From a checkpoint of a small transformer trained on Wikipedia.
Size: 22 layers, 5 heads of 32 (1 for keys and values), vocabulary 8192.
MLP neurons of a small language model. Each row is named by its layer, matrix (gate and up: input weights) and neuron, and shows model dimensions 48-143. Each number is 128 + 24 x the weight over its row's rms, rounded and kept within 0 to 255. A neuron's up and down rows have the sign that makes its largest values positive.
Before each neuron's rows, "fires in" lists the words (lower case) most often at its 100 highest values on Wikipedia text that the model never trained on. A number after a token or word is its count.

fires in: "as" 22, "when" 18, "if" 15, "that" 12, "which" 6
L14.gate392 [131 138 119 140 148 136 147 111 114  47 112 165 101 149 174 147 154 142 105 144 151 134 136  80 103  79 134 118 108 152 159 164 112 123 148 144 110 110 153 144 127 160 126 126 163  77 152 159 134  60 132 127 130 130  99 117 123 137 121 125 180 113 155 130 110 139 123 129 105 131 125 122 103 173  94 113 134 157 162 127 120 106 157 135 118 124 124 103 134 125 109 123 144 112  95 147]
L14.up392 [164 129 141 124 144 121 194 113 139 151 108 148  77 153 131 132 108 125 153 149 158 135 132 106 148 120 103 117 120 133 142 126 116 114 174 142 128 136 101 169 136  83  98 120 140 125 134 155 162 131 140 152 104 125  99 114 138 150 174 140 122 108 116 155 183 133 154 112 112 171 144 128 155 169  93 102 117 133 151 144 145 136 150 173 107  79 109 121 151 102  90 158 134 173 108  99]

fires in: "which" 54, "as" 24, "askins" 6
L10.gate220 [117 124 116 140 117 126 172 153 107 134  68 136 119 112 119 118 117 124 134 106 126 131 131 107 138  92 137 164 128 142 153 177 110 105 172 143 109 133 104 130 108 149 133 128 133 148 148 132  88  81 141 127 168 125 108 142  77 156 130  71 100  99 151 134 117 109 153 123 125 126 121  96 128 169 129 135 103 138  98 118 103 161 122 143 126 163 147 124 136 143 130 162 137 162 157 144]
L10.up220 [133 146 128 139 121 146 124  83 128 114 169 136 174 175 124 148 116 120 151 121 138 167 101 134 124 149 148 104 134 119 158 107 144 137  91 129  98 140  95 125 155 118 116 102 146  94 128 148 151 156 117  78 110 168 168 125 171 133 145 150 119  80 139 165 151 131 124 141 133 128 140 125 122 143  79 125 122 122 134 190  67 114 172 171 132 101 139  69  88 140 135 137 141 104 102  92]

fires in: "south" 27, "2005" 7, "2009" 6, "2008" 6, "2004" 6, "2006" 5
L7.gate174 [178 193 156 146 113 186 159 136  98 135 115 142 146 135 134 181 106 113 130 183 161 140  83 136 135  87 126 135 121 148 144 131 121 156  94 149 136 142 100 160 110 130 152 124 109 135 127 145 151 129 122 128 141 139 118 136 143 151 157 109 107 125 118 127 127  90 160 106 165 116 161 126 139 113 114 139 157 121 135 131  88 102  96 169 122 108 145 131 118 155 125 143 128 145 134 136]
L7.up174 [110 108 175 133 132 188 145  89 121 127 120 152 129 124 150 148 138 127 108 118 155 158 101 100 154 125 137 146 112 144 117 117 123 172 146 143 100 126 116 152 144 146 181 136 119 136 176 194 141 125 103 123 109 149 137 139 132 115 124 121  75 172 125 124 128 103 134 157 137 115 146 109 133 103 116 139 133 131 152  87 127 115 101 142 163 188 164 149 117 111 151 132 132 126 156  83]

fires in: "after" 33, "under" 21, "over" 14
L15.gate329 [ 74 122 103 119 107 155 148 125 124 137 108 172 127  72  74  89 149 169 156 127 136 154 112 134 133  87 130 139 141 124 111 120 183  91 112 157 149 129 113  96 155 123 130 150 132 136 114 108 169 161 111 109 146 108 122 104 106  89 148 168 111 130 148 163 125  93 116 130 144 114 111 152 124 114 119 118 118 101 128 201 123 134 113 127 136 123 165  89 153 109  80  99 141 112 129 153]
L15.up329 [143 135 126 118 105 105 120 154 130 134 136  78 110  72 146 122 130  96 106 114 103 105 161 150 147 175 130 145 133  95 146 107 120 152 107 125 169 123 126 147 125 120  90 158 122 140  91 138 156 153 128 109 131 141  64 113 105 111 104 133 141 126 160  64 118 131 164  78 132  89 122 105 141  88  94 156 139 163 113 101 120 100 135 138  97 101 129 110 117 140 132 131 133 118 170 113]

fires in: "between" 30, "both" 25, "either" 6
L10.gate360 [141 139 113 114 129 130 157 140 105  93 190 146 134 156 140 145  99 183 114  85 121 121 109 147 111 120 168  64 170 116 103 120 143  96 159 149 128 150 137 174 102 104 102 163 155 144 109 156 127 121 127 171 127 121 181 129 115 137  96 103 128 109 119 124 156 137 150 120 135 163 140  99 115 152 204 112 141  97 130 171 110 110 118 123 152 173  94 128 146 118 127 117 117 134 130 109]
L10.up360 [143 122 175 147  91  90 149 124 135  74 182 154 155 144 118 174 121 141 102  85 170 120 127 109 114 115 119  78 133 147  97  93 116 137 115 116 101 164 128 136 157 128 127 139 131 144 111 137 104  96 139 159  93 162 109 149 116 138 136 155 123  97 120  77 122 117 122 112 125 180 114  81 118 149 168 116 150 122 135 128 124 109 140 125 141 182 101 124 107  82 128 154 106 156 161 126]

fires in: "between" 28, "both" 25, "many" 25, "21" 7
L6.gate57 [121 100 118 139 138 144 112 147 123 120 123 116 131 138 141 154 118 105 122 136 157  81 124 106 141 106 128 124  90 132  96 139 105 153 129 155 135 199 104 127  99 149 132 126 158 125  98 120 118 148 132 123 110 116  98 145 112 121 129 121 128 138  78 138 126  90 124 131  80 156 110 116 124 157 121 139  99 127 136 173 141 141 164 126 168 151 100 142 108 104 102 153  94 122 108 125]
L6.up57 [ 87 118 153 133 110 149 155 142 120 122  96 154 135 136 111 164 140  88 128 152 176 111 118 131 107  84  93 144 140 127  60 110 139 108 108 153 112 202 155 142 145 152 161 128 172 151  96 165 132 126 114 129 124 143 104 170 131 140 122 111 118 140  94 114  95 113 119 103 110 121 127 110 143 171 155 152 151 162 106 163 147 135 140 124 149 154 124 119 126 139 100 141 131 125 151 130]

fires in: "over" 55, "than" 7, "overlap" 5, "area" 4
L7.gate303 [ 93 121 116 135 172 122 157 102 158 145 128 140 125 132 140  90 162 117  97 129 145 113 133 137 119 154 149 110 119 113 132 114 200 128 146 115 151  93 120 140 130 167 116 103 142 156 165 129 177 114 136 128 116 149 119 164  84  90 103 181 163 110 156  97 136  62 106 129 152 127 178 146 123  99 173 125 143 125 132 137 108 120 120 138 115 132 153 124 118 170 127 137 133 132 108 106]
L7.up303 [146 139 116 143 130 151 137 124 153 127  88  93 117 128 128 146 182 125 118 159  97 144 117 156 112 154 124 147 158 127 152 136 148 153  92 141 176  90 121 182  75 141 135 103 145 134 138 154 151 132 125 127 121 114 143 125  84 107 121 160 139 149 102 118 128  87 120 139 113  78 116 131 130  99 149 164 131 155  94 138 131 122 130 128 125 141 166 102 152 164  61 148 115 122 140  89]

fires in: "some" 43, "many" 23, "any" 13, "either" 6, "mostly" 5, "both" 4
L2.gate402 [114 138 123 170 157 196 114 106 171 119 123 124 111 127  93 133 116 134  92 137 134  95 104 159 108 100 125 101 111 133  83 110 148  92 119 155 101 169 115 138 134 138 146 105 136 118 110 132  83 158 162 132 165 161  95 132 156 121 134 128 128  88 113 144 127 107 146 135 105 162 102 118  99 172 144 130  97 114 108 155  91 133 143 189 164 121 141 160  83  83 137 135  88 113 108 126]
L2.up402 [123 126 141 113  75 114 131 137 138 130 143 129 113 115  80 137 140 132 121 126 149 139 150 101 112 120 163 120 128 136 126 145 121 145 129 130 120 162 116 148 113 162 145 131 150 165 151 141 143 139 120 124 144 172  92 181 147  96 112 117 108  89 132 153 156 133 131 156 108 184 184 137 121 151 148 178 122 126 146 125  94 126 117 119 171 152 139 137 117 100 117 151 150 114 125  76]

fires in: "european" 22, "professional" 14, "canadian" 7, "national" 6, "panamanian" 5
L2.gate408 [137 180 114 180 140 126 128 121 113 162 124  93  97 167 135 138 143 143 115 155 132 118 119 112 116  96 125 154 120 175 161 108 136 106 116 128 111 126 160 162 146 163 122 156 153 139 113 135  97 126 109 173 105 147 109 104 140 104  72 159 153 120  68  98 162 111 155 174 104 157 113  80 121 139 128 101 116 128 162 143 126 106 113 110 128 114 121 157 150 130 129 163 163  96 117 127]
L2.up408 [135 164 110 190 154 129 148 124 129 135 115  84  76 149 138 129 130 165 106 126 122 148 125 107 153 125 140 181 126 192 144 149 154 144 113  88 131 120 101 145 120 166 138 121 150 137 124 118 125 135 131 126 111 137 139 118  83 128 126 132 133 129  94 135 128 133 167 131 154 162 148 130 132 155 137 107 167 119 151  97 135 106 176 147  99 117 128 140 142 163 146 130 156 132 108 137]

fires in: "both" 20, "many" 20, "different" 19, "several" 15, "more" 10, "mostly" 5
L3.gate67 [124 111 132 137 100 130 130 141 125 111 102 116 115 118  93 153 146 101 107 184 106 152  83 121 151  77 107  90 165 140 127 138 142 168 104 137 126 149 132 172 129 140 111 143 126 161 137 118 113 138 131 173 145 127  76 162 100 114 137 116  93 119 111 104 132 139 136 123 121 144  99 136 135 199 111 132 133 128 117 110 109 154 135 155 136 155 139 150 125  62 166  91 136 100 134 105]
L3.up67 [119 141 126 153 116 140 136 131 116 139 101 107 118 111 105 145 125 111 127 171 135 121  88 122 117 107  95 100 138 171 109 132 120 136 127 115 141 169 112 143 129 196 126 175 105 137 123 115 124 135 139 124 162 144 112 136 157  86 114 144 100 141 103 115 197 111 197 155 131 149 102  92 136 177 156 134 142 136 107 134 103 135 129 129 140 118 106 126 131 103 181 114 117  99 140 107]

fires in: "german" 23, "french" 8, "european" 7, "japanese" 7, "canadian" 6
L9.gate299 [156 142 158 156  92 169 115 118 133 143 113  96 133 131 163 116 112 142 135 142 149 141 121 172 148  89  68 121 113 137 170 148 184 114 153 114 145 128 134 119 130 109 139 136 125 111 138 156  98 103 115 165 100  95 122 129 114  84  99 149 104 108 157  91 118 117 117 134 103 135 151 119 137 126 163  92 105 147 126  95 136 113 136 128 104  67 151 110 149 169 125 147 116 121 121 160]
L9.up299 [138 111 143 131 142 154 135 139 145  98 144 111  92 157 157 145 130 113 128 134  76  98 156 126 152 100  75 124 113 154 166 143 198 126 126 123 119 124 122 119 105 123 151 118  95 160 125 151 107 135 132 185 116 117 140 124 114  95 120 117 144  88 174 132 138 125 105  95 150 143  97 107 128 120 133  95 158 198 122  98  93 126 113 164 135  85 137 106 142 141 138 191 120 154  87 131]

fires in: "between" 45, "both" 20, "divided" 5
L7.gate7 [100 144  88  88 161 133 119 130 141 115 178 163 136  88  96 149 121 100 148 129 146 133 125 125 164 161 107 100 116 137 126 127 159 122 113 115 118 187  87 170 110 154 158 166 160 116 116 151 114 117 121 141  96 120 112 125 141 131 101 171 122 135 121 118 119 121 133  64 122 136 127 104 116 122 129 123  90 116 124 142 112 134 130 142 172 132 122 177 182 132 120 133 100 106 106 136]
L7.up7 [ 86 149 131 150 162 152  97 142 146 106 104 134 121 174 143 160  90 135 155  97 106  92  84  73 119 159 109 113 108 128 111 147 159 124 150 127 110 179 172 146 152 145 137 163 131  99 146 150 121 115 153 149 109 134 146 105 152 145 117 164 104 141 113  71 119 135  94 101 121 161 149  98 143 121 136 156 108 100 163 140 144 125 138 147 129 111 132 112 107 105 152 124 127 158 114 123]

fires in: "under" 47, "won" 16, "did" 9, "served" 8, "attended" 4
L3.gate140 [111 165  77 118 137 152 135 129 130 122 142 148 123  93 116 112 128  87 127 128 117 132 138 138 133 173 122 116 134 104 126 119 159 115 139 136 113  99  87 152 172 109 125 134  97 152 152 117 116 123 146 128 176 118 139 116  83 145 152 165  89  82 125 126 148 116 142 100 114 109 154 120 123 122  99 167 161 131 161 117 141 144 124 141 137 135 149 117 129 119 134 150 110 123 146 117]
L3.up140 [147 161 122 110 129 127 117 134 112 142 135 131 115 118 156 110 134 106 149 138 145  99  97 163 140 151 151 121 119 128 149  82 141 141 133 129 143 119 149 161 159 110 120 133 112 137 148 135 127 112 140 118 159 121 110 104  52 131 134 148 105 105 141  87 141 140 125 136 144  98 127 131 137  98 127 137  95  81 126 131  87 110  86 108  99 118 125 127 146 103 106 157 160 113  98 130]

fires in: "japanese" 20, "german" 17, "chinese" 12, "spanish" 8, "russian" 6
L9.gate389 [130 134 106 134 127 138 121 161 143  95 128 104 146 123 148 156 147 143 148 141 132 133 141 150 156  90 121 117  55 117 152 128 174 149 147 139 118  90  91 116 106 106  92 121  96 112 118 222 107 122  92 166 119  99 104 100 143 134 140 126 119 140 137  88 137  80 145 128 134 167 149  95 127 156 132 139 127 164 146 124 106 111 119 149  98 112 125 134 168 145 119 127 111 166 116 162]
L9.up389 [126 109 122 153 138 135 136 137 114 100 129  92  86 119 189 142 151 147 124 134  80 107 127 152 131 108 149  94  93 129 148 146 140 140 171 113  95 101 110 144 110  82 154 127  77 110 114 158 126 135 104 158  99  94 133 146  98 127 163 160 123 163 116 118 159 111 122 114 154 188 154 103 115 150 151 121 146 172 111  96 144 122 117 156 111 135 148 121 118 155 127 134  71 159 122 140]

fires in: "named" 16, "given" 11, "gave" 10, "elected" 9, "million" 9
L4.gate335 [133 109 169 110  92 136 110 169 110 175 131 116 135 114 111 130 133 148 100 117 139 116  92  57 139 138 109 133 170 153 140 104 142 119 156 136 164 147 133 132 130 122 129 156 143 131 128  94 127 123  78 103 192 175 123 123 127 166 120 166 139  84 119  91 143 141 146 140 166 139 162 139 104 138 133 137 175 157 119 109 166 118 147 125 165 100 110 155 119 153 115 153 145 136  92 116]
L4.up335 [158 127 150 110 125 136 103 147 106 140 102  96 126 130 141 147 136 148  90 153 103 111 118  66 122 120  86 140 200 171 143 116 143 178 168 129 168 123 124 130 109 113 120 163 108 183 151 125 118 122 118 111 169 154 104 116 117 156 129 174 141  94 119  91 144 117 122 130 166 130 157 149  97 134 146 139 154 170 138  82 152 104 120 130 155 126 133 131 133 125 146 122 126 178 100 142]